MLP neurons of a small language model. Each row is named by its layer, matrix (up: input weights; down: output weights) and neuron, and shows model dimensions 224-351. Each number is 128 + 24 x the weight over its row's rms, rounded and kept within 0 to 255.
After each neuron's rows, "fires on" lists the tokens most often at its 100 highest values on Wikipedia text that the model never trained on. A number after a token or word is its count.

L3.up1575 [163 145  99 101 153  99 126 176 140 136 154 153 118 149 112  95 125 127 141 166 122 129 101 137 162 132 117 128 134 112 124  97 142 156 125 145 113 110 108 131 115  87 188 132 125 114 141 171 181 116 125 128 126 141 117 113 160 114 110 126 112 103 113 144 122  94 133 149 119 104 120  79 143 109  90 116 106 121 144 158  99 103 137 135 134  90 112 148 101 148 123 155 138 136 118 114 153 143 147 148  86 196 108 140 142 145 109 107 127 122 125 135 150  96 104 131 155 118 110 100 147 112 111 134  81 110 111 123]
L3.down1575 [112 136 156 113 121 170 124 160 149 156 100 127 151 128 148 106 156 139  65 109  91  87  85 103 130 154 132 127 142 151 136 107 111 121 104 102 134 180 146  98 140 148 132 133 110 151 107 144 143 101 142 123 134 123 163 114 161 109  82 115 111 138 133 117  75 119 102 123 136 127 149 142 130 156 146 156 133  83 146 156 113 122 113 152 125 133 155 149 139 145 122 107 130 130  62 109 149 155 141 130 150 130 103 197 137 113 130 109 162  96 115 101  90 154 147 150 143 154 142 144  82 143 131 108 136 190 131  88]
fires on: " of" 51, " " 5, "-" 4, "ral" 4

L3.up1129 [154 133 135 147 129 131 126 133 164 152 138 102  63 116 148 168  88 119 169 189  86 132 107 162 167 131 195 107 135 160  90 143 142 111 152 138 135  99 126  82 151 160 165 104 117 150 126 137 120 108 146 119 142 151 139 148 141 130 130  95 176 131 159 141 132 126 136 125 144 167  71 147 161 128  92  98 153 113 131 119 119 174 157 115  88 144 140  97 163 111 154 162 149 174 107 149 110 140  99 100 142 112 138 120 128 112 159  95  94 168 160 137 121 157 128 117 159 109 174  82  87 137 120 133 145 159 124 151]
L3.down1129 [144 157 140  86  78 128 124 125 147 120 121 147 147 142 126 143 106  84 130 131 111 104 115 118  91 139 125 138  85 119 128 113 141 151 164  92 151 105 141  89 158 121 114 163 109 118 122 172 111 109 147 124 151 166 165 124 116 106 109 148 145 110 113 122 126 139  75 121 130 131 156 110 116 143 135 169 158 136  97 151 121  99  88 157 148 114 128 138 116 173 157 101 104 117 144 140 140  91 159 153 178 103  97 162 107  93 129 130  51 126 111 116 121 121 155 138  89 147 137 160 131 115 150 120 118 150 120 105]
fires on: "-" 56, "'" 14, " a" 7, " an" 6, " of" 5, " " 4

L10.up331 [ 92 117 140 135 161 115 114 144 113 144 111 137  35 101  87 135 115 133 154 112 119 105 125 119 109 156 130 100 172  93  92 111 142 122 147 142 120 149 111 135 120 117 141  68 133 137 111 127  90 158 136 153 137 114 141 118 111  93 106 121  86  92 114 136  78 126 129 166 114 152 138 132 133 116 113 145 151 115  78 129 131 155 130 115 121 109 125 126 150  87 146 145 147  92 107 147 123  82  89 156 142 138 167 117 145 151 155  72 123  88 103 156 137  90 156 162 144 163  49 145 130 123 147 144 145 175 131  81]
L10.down331 [ 99 134 161 142 138 148 104 116 145 214 106 156 174 106 124  97 139 168 134 108 145 162 150 135 158 121 127 103 128 123 137  83 136 132 112 146 123  81 130 145 125 115 125 112 119 124 126 144 105 144 145 143 151 135 147  92 103  74  87 140 117  97 104 127 137 174 120 109 170 130 106 116  88 115 130  72 108 134 119 126 114  76 196 144 171 118 113 169 161 124 141 126 123 118 122  98 108 145 150 134 141 138 153 139 155 100  98 104 131 121 131 101 167 134 147 127 130 123 156 128 116 170 150 133 119 150 132 112]
fires on: " 19" 42, "s" 8, "x" 7, " 18" 6

L3.up517 [126 131 125 116 124 109 141 133 106 142 122 132 131 123 155 116 100 114 109 139 134 119 132 149 162 155 141 128 168 116 131 117 149  90 122 154 104 111 168 106 148 132  96 119  75 128 165  94 138 126  85 111 151 140 130 122 159  82 103 102 124  89 119 168  94 136 180  96 132 163 111  74 129 154 135 126  93 157 139 141  91 100 121 130 171 136 169 134 145 139 158 135 177  92 122 160 114 127  94 117 153 152 111 165 121 129 146 112 130 156 113 117 144 155  75 171 145 138 122 129 128 187  86 120 186  99 117 136]
L3.down517 [115 102 143 111 114 170 144 124  88 107 134 131  84 138 108 176 114  87 118 125 148 146 148 132 122 143 132 120 106 116 155 109  93 120 170 179 120 139 105 156 141 164 141 114 160 144 100 107 113 126 130 117 101 118 113 136 122 112 125 154 165 133 126 115 134 124 169  93 122 140 119 141 136 151 114 174 163 124 142 118 117 104 151 132 120 136 147 139 138 106 119 122 139 157  99 147 134 134  91  97 131 123 113 130  80  80 122 121 159 115 118 108 133 139 149 132 121 163 137 119 137  76 147 119 130 172 148 122]
fires on: "ed" 28, "e" 20, " both" 13, "ly" 12, " to" 9, " " 5

L3.up177 [136  91 145 119 126  88 107 152 154 138 136 185 118 120 159 181  76 130 114 132 113 103 117 150 117 109 149 147 124 127 102 122 139 156 129 183  82 125 133 119 135 144 140 151  94 131 138 169  97 126 130 125 121 120 112 147 146 165 114 105 129 126 116 143 122 114 135 120 133  85 127 122 121 126  90 133 163 173 116 112 170 169 157 126 117 129  88 142 107  67 126 186 131 122 149 180 110 194 104 179 166 176 135 113 127 111 148  89 152 167 154 143 129 162 122  98 118  91 123 114 134 127 143 150 129 155 155 124]
L3.down177 [123 144 150  80 126 180 134 130 150 150 149 114 137 140 111  95 116 123 135 175 159 129 160 112 121 129 102 105 156 127 177 114 125 119 112  97 140 139 135 182 145 148  75 148 102  65 125 127 143 111 189 137 110 125 126 110 152  88 137 116 112 115 105 112 124  81 142 130 139 110 114 106 141 148 157 112 133 107 133 132 136 106  63 154 121 146 132 142  90 127 170  85  80 133 142 160 132 137 136 118 125 122 101 146 130  91 133 138 117 159 129 140 146 122 114 156 130 105 119 106 180 114 124  97 124 106 107 147]
fires on: "-" 77, " " 14, "," 6

L10.up443 [139  85 140 137 111 174 147 112 130 173 141 137 114 136 112 132 133 141 127 147 114 129 118 119 184 171  98  82 115  82 134 165  71 123 145 124 135 115 121 160 127 149 139 143 130 149 152  98 127  88 136 106  99 109 123 132 140 116 123 110 138 140 134 112  65 143 151 123 141 147 125 150  74 122 109 117 123 137 133 137 150 100 114 116 166 115 166 137 148 146 180 125 126 153 143 148 153 124  71 144 148 133 116 125 163 138 120 142 130 110  84 160 166 150 125 128 102 190 110 101 146 160 153 128 126 158 113 181]
L10.down443 [130 158 125 150 154 127 152 122 146 132 141  89  98  95 131 107 126 149 130 163  98 167 112 121 155 188 142 124  92  80 127  92 141 165 157 146 162  83  97 146 135 115 142 115 166 144 127  77  84 128 139  99 155 129 126 131 121  61 138 155  71  86 124 171 153 120 125 145 112 112 157 146 140 137 121  87 164 137 101 114 133 138 108  79 163 123 119 154 147 171 147 113  99 106 146 135 171 135  87 124 109 145 115 150 130  89 102 130 145 144 151 159 147 140 104 178  89 112 118 116 147 128 165 127 102 123 142 137]
fires on: " to" 35, " and" 26, " |" 7, " co" 5, " for" 4, " Ca" 4

L3.up204 [130  91 102 126 188 141 141 141 112 175 112 152  50 139  98 132  80 103 166 127  71 109  89 175 148 107 134 161 134 100 130 137 132 110 134 140 132 136 148 160 161 158 109 127 165 112 172 154 127 121 135 114 120 141 127 156 136 105 162 131 140 104 116 113 114 144 168 135 102 111 135 137 130 112 104 136 149 145 131 103 122 157 130 152 121 160  49 150 117  88 114 169 140 148  92 162 123 152 123 136 127 147 149 118 131 101 119 105 119 108 115 120 149 177  83 105  96 130 117  77 113 154 157 169 130  68 160 123]
L3.down204 [110 120 102 145  95  77 122 126 140 138 148 154 134 111 120 136 159 132 163 124 146 110 104 141  91 129  78  85 139  92 127 114 122 147 176 129 133  98 154 137 137 125  87 153 136 103 147 168 185  75 157 105 127 107 111 140  96 140 124 127  93 118  85 121 158 105 136 141 135  67 139 141 117 105 109 136 121 147 123 142 165 136 107 102 132 132 109 143 112 135  82 145 109  76 203 155 123  88 124 114 102 147 124  87 132  94 129 109 152 139  96 133 135 104 168 141 117 159 100 107 136 110 158 166 159 137 103 168]
fires on: "," 86

L8.up1037 [157 146 127 114 125 137 118 126 137 122 114 118  82  68 119 186  87 133 140 149 161 131 102  96 139 125 107 117 106 150 151  98 124 122 126 165  94 116 200 117 118 115 102 127 174 113 121 118 134 129 114 158 166 162 119 129 131 160 137 106 140 144 146 138 126 149 103  93 130 141  95 122 162 119 119 119 132 169 111 124 174 161 134 129 156 156 116 106 108 142 145 144 171 142 198  73 151 135 132 125 144 144 107 113 143 115 162 185 149 109  82 124 158 135 133 112 154 102  85 163 127 153 163 132 142 164 121 154]
L8.down1037 [104  82 112 117 104  97 150 127  78 108 111 145 138 125 116 104 132 130 138 118 111 134 114 108 126 106 127 106 124 134 115 109 148 120 119  84  85 146  98 125 136 166 122 141 143 156  80 128 107 134 116 116  99 140 141 113 128 171 127  75 155 108 127 145 159 113 145 158 119 145 157 118  98 139 120 120 133 125 127 105  90 153 153 138 122 106 158 120 122 145  82 123 137 126 105 149 126 149  87 124 163 124 108  71 139 140 132 120 129 123 119 181 105 160 132 105 140 164 124 176 134 105 140 125  98 109 139 120]
fires on: " " 32, "an" 7, " Ad" 6, " high" 5, "S" 5, "s" 5

L10.up284 [136 143  97 126 131 151 101 114 140 125 127  97 142 126 130 133  91 130 127 147 148 164 125 107 148 135 127 112  69 124  97 132  79 169 133 139 107 149 156 122 106 116 116 155 174 176 118 136 109 138 164 139 118 117 108 129 107 151 102 135 128 113 137  92 132  84 129 116 126 148 126 143 146 143 140 152 135 135 143 121 133 122 136  78 157 101  93 114 105 101 131 136 128 156 175  88 135 130 138 151 142  82 124 119 109 113 161 108 101 112 121 184 107 140 162 114 119 128 121  98 136 153 100 130  98 164 106 129]
L10.down284 [118 137 123 105 110 160 156 135 126 165 130  96 161 109 131 151 174 136  98 109 112 115 118 157 135 129 135 125 145  96 150 137 134 146 130 145 122 138  84 134 149 149 125 102 112 150 121 115  73 111 109 129 131 122 112 107 101 175 122 118 143 116  98 116 177 125 156 143 134 123 135 113  95 142 114 125 159 147 149 122 135  97 125  96 123 132 142 135 114  82 116 122 108 144 118 161 137 142 108 126 130 193 130 133  92 142 153 133  72 138 119 134 123 151 110 131 130 136  85 131 151 121  90 144 154 151 152 110]
fires on: " Da" 19, " Pa" 15, "an" 13, " " 12, " Sa" 4, "a" 4

L3.up154 [ 94  89 120 124 135 132 117 142 145 144  97 125 106 120 106 123 108 108 103 122 106  70 105 139 126 137 102 105  50 125 146 101 116 138 187 165 169  87  91 150 118 103 136 149 139 125 160 202 141 101  92  86 123 125 187 106 152 137 121 120 118 143 107 113 100 107  93 126 134 119 154 132 105 123 128 162 189 160 123 166 142 132 144 138 119 104  77 159 114  84 103 147 137 142 151 154 154 139 138 151 147 154 123 133 103 103 131 104 160  99 148 137  99 142  88 104 111 116 121 127 115 117 110 101 139  91 147 114]
L3.down154 [112 144 162 110 125 102 123 104 140 137 118 148 135 111 135 113 139 125  95 113  78 103  91 108 115 121 145 107 148 137 133 130 131 125  93 117 113 115 184 139 149 108  93 133 117 161 160 165 143 134 113 153 100 135 133 119 138  97 111 106 164 127 116 125 100 127 153 152 127 158  99 111 116 135 108  95 120 106 138 116 105 129  89  96 194 113 117 186 156 134 145  94 111 164 103 141 131 117 131 123 105 102 114 123 130 116 122 122 118 147 141 155 137 137 172 134 151 184 139 114  69  71 126 143 115 134 150 118]
fires on: "," 97

L3.up1622 [143 170  92 180 152 152 119 115 125 158 170 114 169 138 126 186 118 140 112 131 101 105 127 144 145 158 139 150 117 101  83 143 124 129 150 147 108  86  90 133 109 110 156 147 185 121 153 137 153 107 118 118 129 159 155 116 157 127 124 105 147 129 114  95 149 141 120 100 137 108  89  89 120 136  88 157 148 149 108 139 170 158 131 136 120 100  90  87 121 150 114 111 134 108 122 139 190 106 112 133 162 134 143 139 126 149 113 105 136 166 115 161 100 127 108 106 152 124 137 102 118 137 133 144 128 205  81 106]
L3.down1622 [140 131 138 129 136 147 108 170 141 137 109 174  86 156  99  91 127 177 122 158  73 159 156 134 122 130 135 133 106 130 174 137 139 116 155  89 127 125  99 101 151 141 109 116 129 121 146 137 114 131 116 117 176  91 103  61 153 128 135 128 115  88  99 148  80 100 102  97 127 130 129 117 132 121 134 163 195 111 102 133 126 120 130 131 163 143 137 165 120 103 138 112 127 152 115 109 137 105 164 131 154 114 144 114 141 138 138 109 177 130 142 118 112  74 185 133 105 125 143 133 110 155 136  96 155 129 136 111]
fires on: "ly" 11, "ally" 10, "ki" 10, "wa" 9, "ia" 8, "th" 8

L8.up18 [152 152 157 129 143 176 159 107 104 145 141 135 105 102  97 145 168 144 151 120 151 174 147 148 144 120 117 104 128 106 154 119 123 159 158 102 130 158 114 104 186  99 151  98 105 109 113 133 122 102 120 134 145 146 125 145 130 125 112 139 136 137 149 105  87 142 146 105 103 138 138  86 180 124 127 140 116  92 143 155 125 120 122 110 136 143 130 102 101 128 136 159 158  90 138 124 120 111 127 137 106 136 104 133 125 154  94 114 147 145 104  85 177 149 148  99 108 116 107 143 140 106  91 125  94  77 175 105]
L8.down18 [149 109 105 101 117 134 197 130  78 121 132 142 146 120 188 135 124 211 127 116 114 176  94 128 121 148 152 133 144  93 156 125 144 130 176 137 147 102 161 112  95 100 105 174 141 138 144 132 114 101 165 129 106 110 111 106 100 157 139 152 112  76 107 141 161 117 120  90 129 146 168  99 132 150 131  86 147 165 175 103 116 170  83 112 130 148 167 104 116 139  89 122 145 118 123 100 152  97  86 171  91 156  95 172 111 147 146 142 110  98 124 122 138 156 162 110 120 119 138 147 142 181 121 135 135  93 141 149]
fires on: "s" 37, "al" 32, "n" 11, "f" 6, "on" 6

L10.up798 [118 122 123 139 167 146  83 124 131 149 121 161 140  96 138 161 179 106 119 114  88  94 150 119 149 121 117 129 131  98  95 137  87 110 189 112 134 124 131 157 112 108 150 116 148 108 167  99 176 128 157 108 157 109 128 136 138 145 126 128 108  84  95 156 127 140 126 131 111 157  89 130 121 139 111  66 145 229 149 131 147 147 138 135 177 118 128 147 149 106 158 137 123 103 169 113 136  81 118 185 130 117 146 117 134 101 124  84  91 101 109 130  82 131 127 129 118 148 133 191 134 162 101 130 120  98 105 148]
L10.down798 [140 133 137 130 133 116 175 171 116 143 154 131 130 102 143 146 131 134 149 164 124  69 149 152 141 158 145 112 140 139 131 184 135 114 125  78 153 118 148 140 131  92 128  83 165 143 134 124 148  99 109  87 119 120 139 119 126 131 120 169 118  83 128 109 132 148  90 110 113 147 119 147 126 128 164 136 134 128 179 123 114 121 129 168 161  87 168 143 136 170 109 122 108 140 126 178 178 154 124 136 132 149 141 120 139  79 142 180 113 129 130 184 145 137 129 170 128 139 124 138 158 118 119 138 103 106  99 108]
fires on: " Ho" 24, " co" 19, " to" 15, " h" 12, "ho" 4, "o" 4

L8.up1231 [143 113 132 111 114 107 143 116 118 123 156 118 107 108 122  85 140 127 137 120  96 161 102 142 157 123 120 101 146 136 112 122 132 139 142 169  76 141 178 147  89  95  84 146  97 138 137 116 146 127  99 142 110 116 117 172 145  92 141 140 126 144 141 136  83 116 116 118 110  84 130 120 140 125 137 162 117 126 123 120 127 168 108  91 105 126 126 111 162 123 124 123 137 134 154 155 107 141 161 122 148 153 151 100  95  85 131 113  83 147 137  98 125 128 138 123 111 151  99  73 135 163 124 126 147 123 141 134]
L8.down1231 [143 128 120  78 133 106 131 106  69 135 155 135 102  88 144 132 101 145 170  95 117  67 123 163 145 135 143 162 110 113 140 111  81  96 123 135 147 114 112  99 150 161 120  98 111 133 153 117 131 150 172 132 154 156 104 129 110 119 161 102 135 156 155 122 111  94 113 136 135 128 141 139 108  84 135 114 108 138 160  91 141 138 141 127 138 140  84 194 154 173 139 136  85 132 123 135 143 141 146 131  98  97 168 143 157 135  89 135 107 120  68 152 155 159 111  79 109 139 137 127 121  88 120 146 172 147 131 120]
fires on: " " 70, "ri" 8, "s" 4

L3.up1656 [132 139 155  75 103 136 119 185 116 157 106 128 170  89  97 113 109  80 123 121 122 157 101 149 144 128 161  97 129  97 123 103 131 105 144 135 135 126 165 171 120 113 127  59 115 134 169 152 150 133  75 134 112 106 162 128 147  59  95 107 114 103  92 136  93 165 151 136 111 126 144 111 112 132  87 113  76 133 146 123 123 144 133 113 137 133 132 108 141 153 115 103 136 126 116 138 187  85  86 142 156 138 129 120 126 150 112 132 128 146 144  79 129 136  96 100 166 149 111 100 164 146  95 168 154 107 145  87]
L3.down1656 [131 150  95 104 137 121 106 105 129 135 122 149 138  95 130 143 136 111 104 145 100 132 146 124 105 122 111  82 103 139  48 118 147 113 168 102 140 141 133  82 102 100  90 111  78 137  78 145 188 129  98 126 162 129  90 109 133 126 115 153 116 162 100 135 111 112 106 183 138 126 108 130 142 123 118 149 143 149  79 142 125 138  81 158 128 145 144 176 135 127 157 125 108 155 156 106 104 101 127  90 106 126 160 104  80 114 122 119  96 134 147 175 155 134  91 135 178 122 144 103 131  90 118 114 118 185 141 126]
fires on: "re" 37, "v" 13, "l" 5, " |" 5, "r" 5

L3.up202 [175 101 135 161 136  94 131 151 125 124 137 150 132 148 113 141  88 148 129 149 113 117  97 133 172 118 157 137  29 151  83 148  98 135 120 196 137 137 115 128 134 120 189 118 156 124 108 130 132 118 141 120 125 134 126 140 139 139 112 109 134 120 119 145 127 143  91 129 135 131  90 116 135 138 127 123 140 145 152 129 133 160 138 135 131 113  89 115 104 133 103 153 138 129 151 123 112 149 142 158 155 121 182 111 146 131 154  94 138 126 148 120 105 122 105  96 176 135 133 124  97 119 120  67 158 151 151 137]
L3.down202 [121  72 122  90 132 136 113 164  75 151 133 121 157 160 133 136 121 140 120 125 135 144 138 107 137 145 128 141 121  87 141 128 118 126 144 114 102  86 117 123 141 108 154 150 119 114 100 110 142 146 102  98 138 107 112 134  76 109 129 149 135 126 142  95 128 139 154 110 123 120  91 122 123 122 141 141 127 154 150 106 170 101 130 100  95 115  92 143 129 104 202  99 100 110 126 156 111 101 116 102 131 141  93  86 166 100 150 148 108 140 120 154 153 143 120 127 119 118 127 127 142 107  95 137 116  72  92 155]
fires on: "or" 17, "," 17, "t" 11, " on" 9, " game" 5

L8.up811 [100 106 155 122 155 136 125 159 136 168 101 115 104 135 148  93 151 110 159 111 145 125 110 108 149 114 151  89  90 137 123 165 153 135 127 147 161 147  78 138 152 138 117 120 137 103 115 129 142 140 165 109 148 124 124 129 151 107  85 124 145  94 141 154 122  92 132 166 102 130  99  77 125 135 100 118 148 145  81 142 147  91 101 164 137 101 152 148 112 136 108 116  70 125 144 134 144 146 165 126 119 114 179 121 148 140 143 134 109 123 158 124 154 106 129 160 124 178 130 148 119  85 133 129 120 142 107 108]
L8.down811 [147 117 119 127 138  93 148 152  91 113 124 190 109 157 144 131 115 128  79 106 139 129 130 106 145 158  91 142 143 100  83 116 112 140 153 125 116 202  73 132 156 129 152 119 141 185 145  87 136  88 166 100 138 120 141 163 111 129 132 124 118 150 112 136 136 146 115 122 141 133  80 126 127 117  86 124 121 105  95  79 148 159 150 133 106  96 135 147 175 134 135 121 124 198 105 120 106 128 124 112 143 120 115 116 150 106 128 154 146 114 131 166 150 116 116 120 185 104 163 141 143 140 142 107 149 122 137 162]
fires on: "s" 30, "ry" 10, "ies" 8, " which" 5, "y" 4, "ment" 4

L10.up1590 [136 182 105 146 152 200 119 127 140 137 121  91 101 106 106 131  90 134 117 106 115  84 102  94 154 141 148 139 100 109 102 150 127 143 160 115 161 129  64 124 126 119 129 137 109 120 139 112 149 123 134 177 196 115 154 174  77 118  95 112 123 111 120 123 122 107 123 104 151 101 146 109 112 141 167 158 138 101 105 144 103 112  80 145 147 126 190 130 102 124 109  84 120 130 135  83 175 125 115 120 134  93 171 146 145 127 131 132 117 104 113 136 141 105 135 148 115 139 133 149 119  98 119 128  85 165 111  98]
L10.down1590 [101 113 100 180 133 126 140 106 106 150 176 124 161 143 213 141 118 128 107 143 132 131 116 104 134 126 111 135 139 129 138 138 117 159 151 146 133 121 137  81 116 144 152  92 123 145 168 127 132 140 103 111  84 124 129 109 121 122 120 119 167 125 136  97 137 111 132 136 127 147 101 124 132 129 139  85 147 112 138 133 121 136 132 145 118 143 130 125 116 144 159  97 155 130 111 105 145 113 108 137 152 146 133 137 171 102 145 164 117 125  96  66  66 123  94 134 133 135 128 143 115 110 113  94 112 123 129 135]
fires on: "s" 55, "es" 10, "ies" 7, "ers" 4

L3.up868 [141 142  97 140 141 188 118 143 102 130 191 150 112 113 147 156  94 129 213 130 136 127 147 127 142  86 175 104 154 136 148 144 139 108 110 153 100 131 139 156 106 112 131 132 104  87 118 125 136  94 144 142 132 122 133 170 111  97 156  99 139  98 113 125 161 109 158 119 136 103 124  78 116 163  83 164 121 132 142 186 172 180 155  96 116 125 113 113 136 143  99 137 139 145 102 111 133 110  99 117 145 147 103 149  80 210  95  90 119 140 142 152 165 120 125 135 132 131 125 124 106 120 180  86 159 136 141 126]
L3.down868 [146  96 133  62  94 117 113 122  97 119  92 110 117 127 142 105 149 139 102 154 113 116  98  98 114 143 134 145  99 169 120 131 145  92 127 172 126  98 158  91 130 136 136 122 143  81  93 104 132 113 136 107 116 131  99  73  69 146 123 139 142  98 124 133 141 156 140 125 112  91 119 133 130 113 131 173 171 133 156  83 133  96 125 140 145 107 123 184 120  71 146 132 100 141 144 129 168  96 156 121  98 136 115 102 125  80 154 161 124 187 158  96 157 158 174 108 114 110 137 124 141 138 132 106 135 179  83  92]
fires on: "ly" 43, "ally" 17, "ed" 9, " announced" 6, "ated" 6, " by" 5

L8.up862 [176 121 108 115 142 127 118 103 127 117  98 152 137 117 134 118 128 129 150 144  77 152 121 120 115 117 125 132 172 159 140 102 133 134 144 154 147 157 176 125 141 134 121 114 167  88 138  94  75 160 128 139 124 151 133 149 181 105 108 172 128 124 154 108 145  97 161 130 131 150 141 109 148 145 123  72  98 113 128 138 161 136 119 108 127 112 124 108 133 147 148 120 153 149 167 154  92 130 156 117 143 116 117 112 113 111 132 155 112 121 116 161 202 129 147 124 145 125  86  99 115 124 102 120 154  99 115 152]
L8.down862 [119 112 123 111 137 153 139 135 163  77 109 111 157 175 137 131 128 143 113 150 152 104 141  91 138 137 109 138  68 129 103 134 101  91 143 125 131 147 139 125 115 128 115 143 141 121  87 141 132 125 134 100 145 130 128 112 107 137 132 119 114  95 120 126 119 127 144 147 145 130 138 180 139 135  97 116 175 121 154 106 141 177 141 111 158 136 162 157 152  91 126 114 148 130  99 130 148  97 135 140 101 113  98 105 163  97 130  95 104 139 177  91 146 136 140 145  83 163 160 131 134 141 215 162 156 101 123 131]
fires on: "s" 23, "vi" 20, " " 14, " se" 8

L8.up1133 [128  98 150 135 114 138 115 194 135  99 125 136 137 116  69 149 140 110 148 128 122 123 134 163 151 148 132  75 129 137 130 104 132 132 163 140 138 147 129 154 104 160 161 126 149 164  98 151  85 112 123 154 147 174 134 146 157 145 129 103 139 109 108  91 106 132  94 132 130  91 128 131 121 149 150 100 137 131 102 171 117  92 111 142 121 106 153 126 103 131 120 133 113 141 126 121 118 145 150 140 151 154 102  95 135 159 115 146  87 130 131 129 183  63 140 138 148 128 137 139 131 104 126 171 122 126  93 104]
L8.down1133 [134 136 117 101 146 124 122 117 116 126  76 114 166 120 121 128  88 105 157 173 131 118 133 116 157 119  84 125 127 143 205 127 120 156 171 149 149 162  99 100 142 145 171 170 158 120  76 151 117 172 114 138 140 186 122  85 136 152 110 126 138  84 141 115 165 122 123 141 156 152  87  99 112 151  95 145 153 104 121 124 105 170 146 149 124 183 105 121 165 125 127 176 136 137 130 138 150 122 126 145 164 141  95 158 128  81 100 156 111 139 111 136 126 100 115 151 137 155 125 118 126 153  95 110 173 130 142 124]
fires on: " F" 42, " f" 24, "s" 19, "ent" 5, " S" 4

L8.up1682 [117  89 142 128 123 106 123 104 118 100 147 113 113 137 128 162 102 112 138 131 128 136 122 133 128 147 107  88 168  94 151 110 137 136 155 183 115 127 167 108 155 140 152 112  91 111  93 137  85 142 117 117 145 145 173 145 201 120 115 116 138 119 160 133 108 122 125  90 117 116  99 127 155 120 127 126 135 142  92 134 124 156 104  82 110 121 108 168 128 103 140 151 111 126 125 151  77 119 158  97 120 142 149 149 134 102 160 132  83 148 110 124 165 159 122 132 109 132  98 115 117  90 124 148 101 162 131 122]
L8.down1682 [ 99 129 149  77 167 132 129 140 123 148 140  88 107 119 129 133  99  98  90 130 172 100 139 103 130 129 113 103 132 149 138 117 125 109 150  99 117 180 161 103 114 163 121 115 156 104 107  80 159 139 101 142 157 155 141 110 161 142 106  96 148 139 157 112 111 119 127 108 126 107 171 139 156 130 103 152 127 123 132 103 126 144 178  83 129 136 139 101 143 153  79 122 129 136 126 150 125 166 116 119 140 114 134 118 114 100 126 101  90 103 132 149 120 116 130 108 127 150 156 153 150 130 102 145 163 135 164 163]
fires on: " " 70, " T" 9, " S" 5, "s" 5

L3.up1523 [134  94 116 137 152 131  89 138 100 142 133  84 134 111 141 140 140 160 178 132 107 111 133 132 156  91 146 166 141 116  91 153 118 116 153 148 121 146 158 182 129  97 180 129 118 136 157 131 142 114 155 134  95  79 135 150 161 143 120 114 105 155 108 112  90 131 115 113 147 100  81 115 116 103  59  84 108 178 105 114 144 104 175 121 117 120 133 158 138 118 150 158 140 147 154 139 122 157 147 114 140 117 143  88 123 154 130  80  98 125 152 139 104 157 130  87 140 155 143 124 152 135 135 146 143 176 117 126]
L3.down1523 [124 172 126 123 153 154 111 122 142 149 126 135 133 100 160  99 140 128 125 118  78  75 150 122 162  72  79 126 121 129 122  91 133 163 140 107 121 175 137  82 118 123  89 130 161 129 147 150 103 117 169 143 143 125 136 105 114 143 122 189 137  73 111 126  95  85 149 107 145 137 141 137 103 131 140  75 152 111 121  97 115 129 138 130 155 146 152 109 128 140 153 117 134  94 118 100 137 139 112 140 132 142 126 135 117 136 153 112 121 164 147 114 134 123 151 147 123  83  94  80  87 146 112 140 135 127 135 109]
fires on: "-" 47, "\n" 13, "ot" 9, ";" 5, "|" 5, "I" 4

L3.up1219 [129  99  76 122 152 113 108 103 126 150 135 162 128 102 119 160 113 143 134 133 149 157 147 105 116 123 112  93 151 144  57 160 143 112 128 145 107 112 104 133 145  85 158 134  77 148 171 172 157 113 159 116 136 154 120  95 127 128 134 143 134 127 140 122 154 115 147 121 128 112 148 128 140 132 103 137 167 142 134 149 103 114 122 125 110 129 112 109  82 127  91 138 123 115 100 101 139 115 141 157 118 156 114 123 113 183 117 106 131 104 124 101 108  60 117 154 158 116 104 145 129 156 138 153 129 184  62  97]
L3.down1219 [128 116 153 128 157 126 135 139 149 118 143  97 122 158  95 112 130 137 135 114 140 141 106 130 131 143 134 155 126 132 168  65 140 148 128 125  99 108 168  62 129 145 120 135 171  83 104  88 152 120 134 124 154 102  79 119 136  88 144 100 122 119 115 150 115 104 100 141 124  98  88 134 136 141 128 111 129  85 100 107 144 160 125 135 127 164 202 151 168 153 137 132 141 155 138 136 105 127 120 136 108 107 144 128 143 122 156 114 145 163 115 133 154 135 148 104 137 119 112 129 111 174 138 128 132 123  90 153]
fires on: "I" 11, "ish" 11, " was" 9, "al" 8, "ly" 7, "K" 6

L8.up760 [143 163  98 141 164 112 149 132 166 120 154 109 165 147 112 122 118 159 104 164 118 151 114 144 155 103 118  90 103 106 109 148  90 151 139 173  89 120 108  95 144 144 160 113 123 135 123 156 109 114 129 124 153 107  90 140 124 116 112 109 103  93 105 150 121 125  89  94 132 113 111 127  78 145 100  69 125 121 126  78 107 131 101 159 193 123 116 182  97 142 134 195 162 110 149 178  76 142 126 111 124 148 146 158 132 110 121 115  75 113 111 115 152 141 101 142 115 146  87 111 122  78 108  87 126 106 125 148]
L8.down760 [129 145 124  59 148 123 141  99 105 103 149 115 148  96 101 116 119  90  76 102  97 131 154 105  81 122 122 162 136 174 103 102 135 143 118 108 153 148 120  81 111 171 111 160 142 129 112  96 141 153 110 160 129 107 119 132 155 112  98 166 115 159 127  91 123 113 150 134 143 114 119 117 119 105 170 139 122 113 125 151 112 100  90  75 183 142 136 113 134 104 119 139 131 151 163 150 149 149 142 147 128 118 157 116 135 115 124 151 110 136  90  94  70 149 114 134 128 125 114 155 103 147 142 118 124 152 131 124]
fires on: " " 43, " of" 18, " in" 18, " on" 5